From a checkpoint of a small transformer trained on Wikipedia: 9 layers, 6607 steps.
MLP neurons of a small language model. Each row is named by its layer, matrix (down: output weights) and neuron, and shows model dimensions 144-239. Each number is 128 + 32 x the weight over its row's rms, rounded and kept within 0 to 255. A neuron's up and down rows have the sign that makes its largest values positive.
After each neuron's rows, "fires before" lists the tokens most often just after its 100 highest values on Wikipedia text that the model never trained on. A number after a token or word is its count.

L6.down202 [ 90 138  97 161 106 124 105 119  99 175 141  76 139  93 101  85  92 101 125  41 170 161 178 107  86 137  77  81 104  93 155  87 121 170 160 146 134 125  76 142 135  95 156 139  81 109 148 169 141 135 145 147 145 129 151 147 109 134 152 134  65 105 129 162 156  78 158  99  71 108 138 104 100 122 151 123 125 114 135 185 134 167 117 133 121 172 143 107 147 121  81 193 108 166 109 116]
fires before: "d " 18, "g" 18, "ti" 13, "v" 8, "c" 6

L5.down242 [ 66  82 143 138 177  86 138  38 139 112 109  92 166 105  61 109 123 112 153 135 128 178  93 132 130 113 110 147 164 166 162 128 122 127 165 133 109 136 144 115  89 174 106  70 147 146  69 134  96  75  81 121 129 114 144 128 131 109 151 111 141 157 162 156 141 134 232 119  84  98 149  95 174 156 117 150 118 125  89 109 153  87 113 105 162 140  97 129 142 155 151 179 108 124 171 152]
fires before: "th" 14, "th " 12, "m" 8, "ch " 8, "m " 5, "the" 4

L6.down168 [141  90 139 144  42  99 100 124 159 135 119  69 154  91 110 145 120  59 150 137 100 178 153 139 147  58 157 127 135 127 174 164 159 171 175 117 118 120  77 142 133  94 101 136 150 130  52 127 115 137 146  89  92 105  94 100 191 110  82 146 116 119 119 134 121 131 173 186 167 173 101 136 143  59 125 120 132 127 151 128 128 110  57 118 151 145 155 157 101  95 120 179 114 112  76 121]
fires before: "I" 22, " " 14, "s" 11, "m" 8, "u" 6, ", " 6

L6.down165 [131 159  84 122  90 113  64 117 116 182 141  94 110 118  93 102 124 155 122 157 144 118 145 131 164 167  83  73 134 163 111 107 173  78 165 107 157  82 104 129 141 124 108 107 115 124 101  86 109 113 102 144 109  89 108 124  83 148  98 169 177 130 131 194 150 111  78 128 146 104 155 160 115 119 164 132 122 153 182 121  85 136  56 118 142 119 118 141 151 174 136  75 207 129 132 136]
fires before: "er" 52, "ap" 9, "ers " 8, "ers" 7, "od" 4

L5.down244 [118 135 135 154 189  62 135 161 103  92 141 117 130 102  81  72 135 126  89 136  88 127 137 158 214 108 180 159 171  93 120 112  71  85  93 102 186 136  97 113 179  92  92 118 121 115  99 119 122 114 110 145  72 153 127 139 191 128 126 121 131 149  97 166 103  91 102 149 107 116 134 200 181 121 150 150 144 168 155  83  83 120  71 144 116 133 127  96 154 167 134 116 165 139 141 130]
fires before: "it" 24, "ch" 14, "c" 8, "ch " 6

L6.down123 [115  99 187 140 145 106 120 148  92 156 211 156 194  79 160  93 117 113 154 124 124 120 148 127  84 120 112 135  68 123 178 111 130 104 129  91 142 128 141 133 137 191 166  86  94 183 112 157 125 193 121  96 105 146 120 185 148 149 140 135 138 118 103 115 132 104 151 101 117 145 156 125 131  83 173 142 112 108 130 138 122 153 126  45 125  94  79 158 125 150 130 170  56 104 142 150]
fires before: "to " 44, "in" 7

L5.down314 [195 109 137  92 122 168 166 207 106 132 139  95 128 126  86  81 109 140  96  95 114  97 114 154 179 121 142 117 111  90  96 115 162 118 171 164 167 128 112  88  64 181 166 189 151 111 111 100 111 130 149 132 108 127 148 186 120 145 106 166 147 139 126 144 121 131 142 121 138 138 127 106 214 139 159 144 112 104 128 102 104  99 173 167  60 120 171 162 160 136 153 144 137 103 114 139]
fires before: "e " 35, " " 12, "on " 5, "i" 5, "s " 5

L5.down121 [117 148 152 126 101 125 137 202 145 102  91 127 100 157 101 100 103 138 118 146 144 111  57  43 136 134 156 146 118  62 116  97 133 129 142 102 118 122 175 137 180 103 172 189 149 171 133 117 133 110 170 105 144  70 131 156 113 132  94  82  68 163 125 102 129 120 139 135 139 103  87 123 173 121 179 118 180 116  98  72 163 161 124 131  85  61 129 115 134  71  77 154 141 101 110  98]
fires before: "- " 68, " " 5

L6.down85 [ 75 118 160 155 135 118 113 181 197 119  97 169 201 116  64 143 107 123 119 146 150 145 187  92 179 176 147  86  62 147  81 128 143 188 146  91 104 119 158 138 134 149 151 123 118 200 122 227  59 121 168 123 125 142 130 131 164 138 133 164 124 129 148  62 132 143  98  57 106 129 129 127 163 152  99 120 117 150  85 103  91 134 169 100 185  78  81 105 105 143 119 136 136 154 122  80]
fires before: "ther " 47, "th" 20, "k" 4

L6.down243 [ 80 106 181  92  99 109 146 138 108 144 137 140 165 128 108 120  92 124 116 151 150 169 110 130 163 125 123 118 117  90  88 116 121 141 135 148 119 112  93 125 126 191 126 156 102 132 120 121 130 129 125 151 171 150 133 175 170 112  61 145 143  93 129 114  98  98  83 126 142 155 129 123  88 114 104  81 137  95 127 140 125 147  98 115 113 109 128  91 149 119 119 144 208 142 100  98]
fires before: "as " 16, "le " 15, "ti" 14, "c" 7, "le" 7, "ce " 6

L6.down280 [169 197 128 171 135 141  80  89 144 102 120 149 120 167 140  98 104 167 111 158 144 190 169 150 114 123 146 171 130 127 125 167 159 144 204 121  95 100 149  93  90 105 120 117 142 189 133 118 128 115 108 106  88 134 171 102 143 127  82 137 105 144  97 114 123  58  78 133 131 214 138  99 114 119  72 105  85 162 105  93 121 174 119 169 145 146 102 129 145 147  36 178  64 157 149 185]
fires before: "ur" 32, "u" 19, "al" 7, "ut" 6, "s" 4

L6.down106 [120 125 121  85 154 160 167 131  80 111 119 114 117 127 152 106 107  47 138  77 114  88 140 149 136 145 146 137 110 146 132  94 143 105 141 152 160  92 111 139 131  72 161 165 129 181 140 120 120  72 147 139  83  91 140 150 155  90 122 128  40  97 104 137 134 133 169 124 184 124 179 139 156  93 115 145 150 167 118 131  83 144 120 159 154 120 183 122  44 189  24 118 145 127 150  87]
fires before: "d" 38, "ti" 23, "ec" 6, "it" 4

L6.down13 [216 118 133  83 119 123 120 135 135 145 140 151 145  96  98  41 194 163 181 165 105  76  80 105 173 126 135 116  89  82 123 136 123 133 148 142 118 116 137 130 169 104 168 130 141  69 100  86 102  79  72 140 125 152 102 143 111 135 157 139 170 150 157 119 113 138  86  95 130 154  75 144 154 141 152 163  66 172 148 132  92 131 129 163 140 153 181 105 138 143  81 125  80 146 106  98]
fires before: "p" 24, "ul" 10, "m" 10, "," 9, "." 8

L5.down157 [184  84 108  86 101 116 150 102 146 121  88 100  77  82 139 132 149 102 131 147  99  92 135 144 132 158 103 111 118 147 123 178 129  59 126  96 125 155 133  45 135 162 102 157  89 160  80 216 116 102  90 114 105 130 125 111 166 127 119 137 134 176 127 160 151 163 117 117 112  92 124 172 154 128 123 117 138 116  89  64 132 103  99 103 156 125 152 110 183 164 130 167 111  76 129 117]
fires before: "es" 15, "oc" 13, "em" 11, "ic" 7, "er" 7, "en" 6

L5.down309 [136 160 152 132 159 195 117 106 175  64 111  82 121 165 110  87  91 155 127 106  97 144 100 116 122 111  85 118 118 132  95  58 155  91  77  80 109  91 119 125 142 108  94 138 157 107 131 110 128 115 197 152  66 137 146 120 133 157 145  94 141 175  87  71 104 161  89 138 144 131 120  73 164 122 144 218 101 129  97 104 173  87 126 132  98  96  77 166 112 195 158 210 150 135 104  98]
fires before: "t " 39, "as " 6, "d " 6, "ti" 6, "an" 6, "t" 5

L6.down257 [ 82 111 130 168 173 130  89 133 180 105 123 123 120 119 178 131 146 164 168 224  72 143  81 105 100 167  81 143 118 138 138 136 129 150 136 138 191 132 157 125 109 117 107 108 106 134 202  69 105  94 160 124 111 107 131 112 164 142  91 128 105  73 122 120 140 146 101  43 110 109 158  69  84 146  96 162  85 112 115  79 144  76 138 164 144 144  65 142 179 154  95 169 110 102 116  91]
fires before: "er" 17, "t" 11, "er " 10, "ch" 9, "e" 8, "t " 4

L5.down127 [169 113 173 138 149 152 116 157 132 116 146 112 114 151 135 109 110 123 154 102 141  99  80  97 123 106 156 139  65 107 152 118 117  71  66 123 137 120  83 144  78 114 115 155 167 173  97 167 120 136 124 102 157 179 119 116 104 130 134 105  82 163 110 136 123 121  99 143 142 107 117  99  70 119 118 181 197 149  81 169  91 129 144 133 204 150  92 140 145  80 154 175 116 128 112 116]
fires before: " " 34, "l" 14, "al " 8, "b" 6, "ch" 5, "or" 5

L5.down246 [190 101 160 102 153 163  91  95 129 135  91 115 203 125 124 127  97  85 158 148 119 112 145 102 108 149  88 125  78 179  74 155  87 112  80  82 165 146  80  79 125 104  69 109 116 157 145 159  25 129 142  97  89 148 126  43 125 143 113 116 164 181 101 140  92 172 114 150 141 162 157  79 133 162 111  76  96 151 151 131 102 124 140  77 144 164 112 170 133  68 111 161 176 130  87 159]
fires before: "ther " 51, "th" 7, "c" 6, "st" 5, "ad " 4

L5.down270 [125 100 124 140 123 174 165 137 121 136 141 102  92 141 168 158 136 126 114 127 129  79 126 118 119  81 127 140 102 138 166 115 129 115 136 108 117 120  31 125 126  79 125  88  83 148 107 161 127  39 144 118  71 106  90 150 187 160 122 114 123 134  82 116 152 169 133  95 150 152 155  83 127 176 150 156 107 122 123 127 179 163 156 134 132  69  96  72 107 130 191 140 171 169 181 105]
fires before: "g" 14, "on" 13, "ot " 10, "x" 9, "p" 5

L5.down214 [ 75  92 166 184 111 117 110 157 171 171  98 121 138 139 120  91 184 152 134 113 130 161 151 156 112 140 121  69 139 114 146  96 149 150  97 135 116 174 123  87 127  86 191 121  73 120 152 181 120 179  87 125 125 110  77 145 165  60 121 113 142 106  85  89 179 136 147 131 150 114 148  91 151 175 123 119 145 160 117 140  53 170 213 137 121 119 169  98 101  87  96 116  96 191 113 136]
fires before: "n" 22, "e " 17, "m " 8, "d " 5, "res" 5, "c" 5

L5.down94 [102 125 107 119 113 151 149 151 135 201 116 101  95 108 145 145 156 112 118 133 151 133 125 179 170 129 104 134 144 110 150 106 142 176 191 174 157  67 159  79 139  85 137  95 148 119 198 192  71 164 137 147 148 138 163 101 131  95 109 111  79 143 128 154 134 109 136  83 121 186 206 112  62 109 134 194  90 165 164 102 106 121 101 118 167  70 136 159 164  77 135 146 159 167 115  95]
fires before: "d " 23, "er" 13, "e " 11, "od" 4

L6.down139 [143  63 127 144 126 137  95 107 159 132 159 107  88 122  82 119 150 116 193 116 129 140  74 131 170 128 145 182 131  68  79 138 136 149 136 117 100 114 116 178 176 120 154 116 123 120 108 104  75 113 134 127  98 137 108 130 100  86 139 165 104  73 148  93 174  65 119 182 176  91 133  96 148 101 171 175 166  99 127  90 161 139  79 109 100 113 204 122 151 108  57  98 111 149  53 125]
fires before: "t " 27, "p" 12, "ul" 8, "por" 6, "s " 5

L6.down49 [146 131  98 159 147 125 145  84  99 108 120  61 140  92 102 133 165 103 120 162 119 144 168 100 120 134 111 103  99  99  66 105 130 114 140 107 108 131 201 153 136  64 131  45 126 154 103 103 151 130 110 149   0 108 120  96 124 125 121 130  79 120 118 140 114 108 192 126 130 154   9 125 145 163 114 134 192 147 138 116 129 109 142 133 156  87 124 134 171 113 150 123  70 117 137 120]
fires before: "the " 24, "a " 10, "th" 7, "m" 5, "his " 5, "it" 4

L5.down276 [118 145  67 113 121 189  80 154  99 136 141 107  90 173  63  76 164 114 159 121 169 104 115 176 157 140 164  97 117 153 128 135 129 144 152  98  90 193 107  85 117 116 149 151  67 111  97 173 109  74 110 160 162 138 158 126  88 149 108  84 168 134 129 136 106  33 145  86 153 129 124 126 117  95 103 139 167 113 102 144 170  99  60 129 102 121  94 116 126 148 113 165  48  63 128 157]
fires before: "er" 21, "ent" 10, "en" 9, "en " 7, "ul" 5, "por" 4

L6.down284 [ 85  85 146 124 101 135 147 126 218 178  49 139 111 107 121 124 167 122  55 131 135 121 171 135 122 110 102 130  65 129 139 128 136 119  91 147 131 126 140  84 106  74 136 156  75 122 119 113 121  90 110 125 178 129 135 125 141 163 146 131 130 100  87 155  76 121 135 176  83 108 174 101 168 118  36 169 129 127 142 134 186 186 133 100 127 120 106  92 143 137 153  99 140 134 125  63]
fires before: "er" 17, "e" 14, "ere " 8, "es" 6, "en " 5, "s " 5

L5.down159 [106 117 125  88 180  56 134  73 101 153 201 133 156  36  98 147  67 204 115 122 122 141 175 110 144 145 106 156 143 135  75  82 115 138 136 149 138 231  99 123 112 210 124 158 159 166 117 110 133  58 160 140 142 133 111  83  59 106 132 151 175 137 162 129 116 151  83 142 148  97 140 148 143 121 167  92 163 123 153 160 139 151  84  95 107 136 138 155 171 167  97 179 101 112 165  90]
fires before: "ti" 24, "ud" 18, "c" 8, "um" 7

L5.down114 [162 122 172 170  85 157 158 166 178  95 148 111 119 141 172  99 128 112 126 114 129 137 131 118 103 187  82 121 130 129 169 111 148 126 164 123 166  99  94 125 139 140 130 148 139 116 123 114 168 131  89 117 100 142 116 168 164 160 119 137 164 132 131  82 112 154  83 171 126 133  65 101 117 137 105 162 149 114 109 184 114 148 129 146  94  64 148 149 185  83 134 119 174 113 133 165]
fires before: "d" 14, "d " 13, "t" 11, "h" 7, "ly " 6, "an" 6

L6.down260 [146  97 110  89 128 128 147 128 150 110 156 148 145 164  43 127 119 134 111 145 152 143  98 115 158  76 181 157 122 147 153 139 125 110 158  69 154 128 133 130  93 169 226 136  59 104 118 183 126  95 124 167  85 161 100 145 111 130  87 120 135  96  96 139 112 164  92  84 107 164 163 141 114  95 104 103 157 114 112 159 111 170 152  97 123 114 132 133 120  76 143 185  51 156 165 162]
fires before: "h " 23, " " 11, "in" 7, "h" 5, "er " 5, "N" 5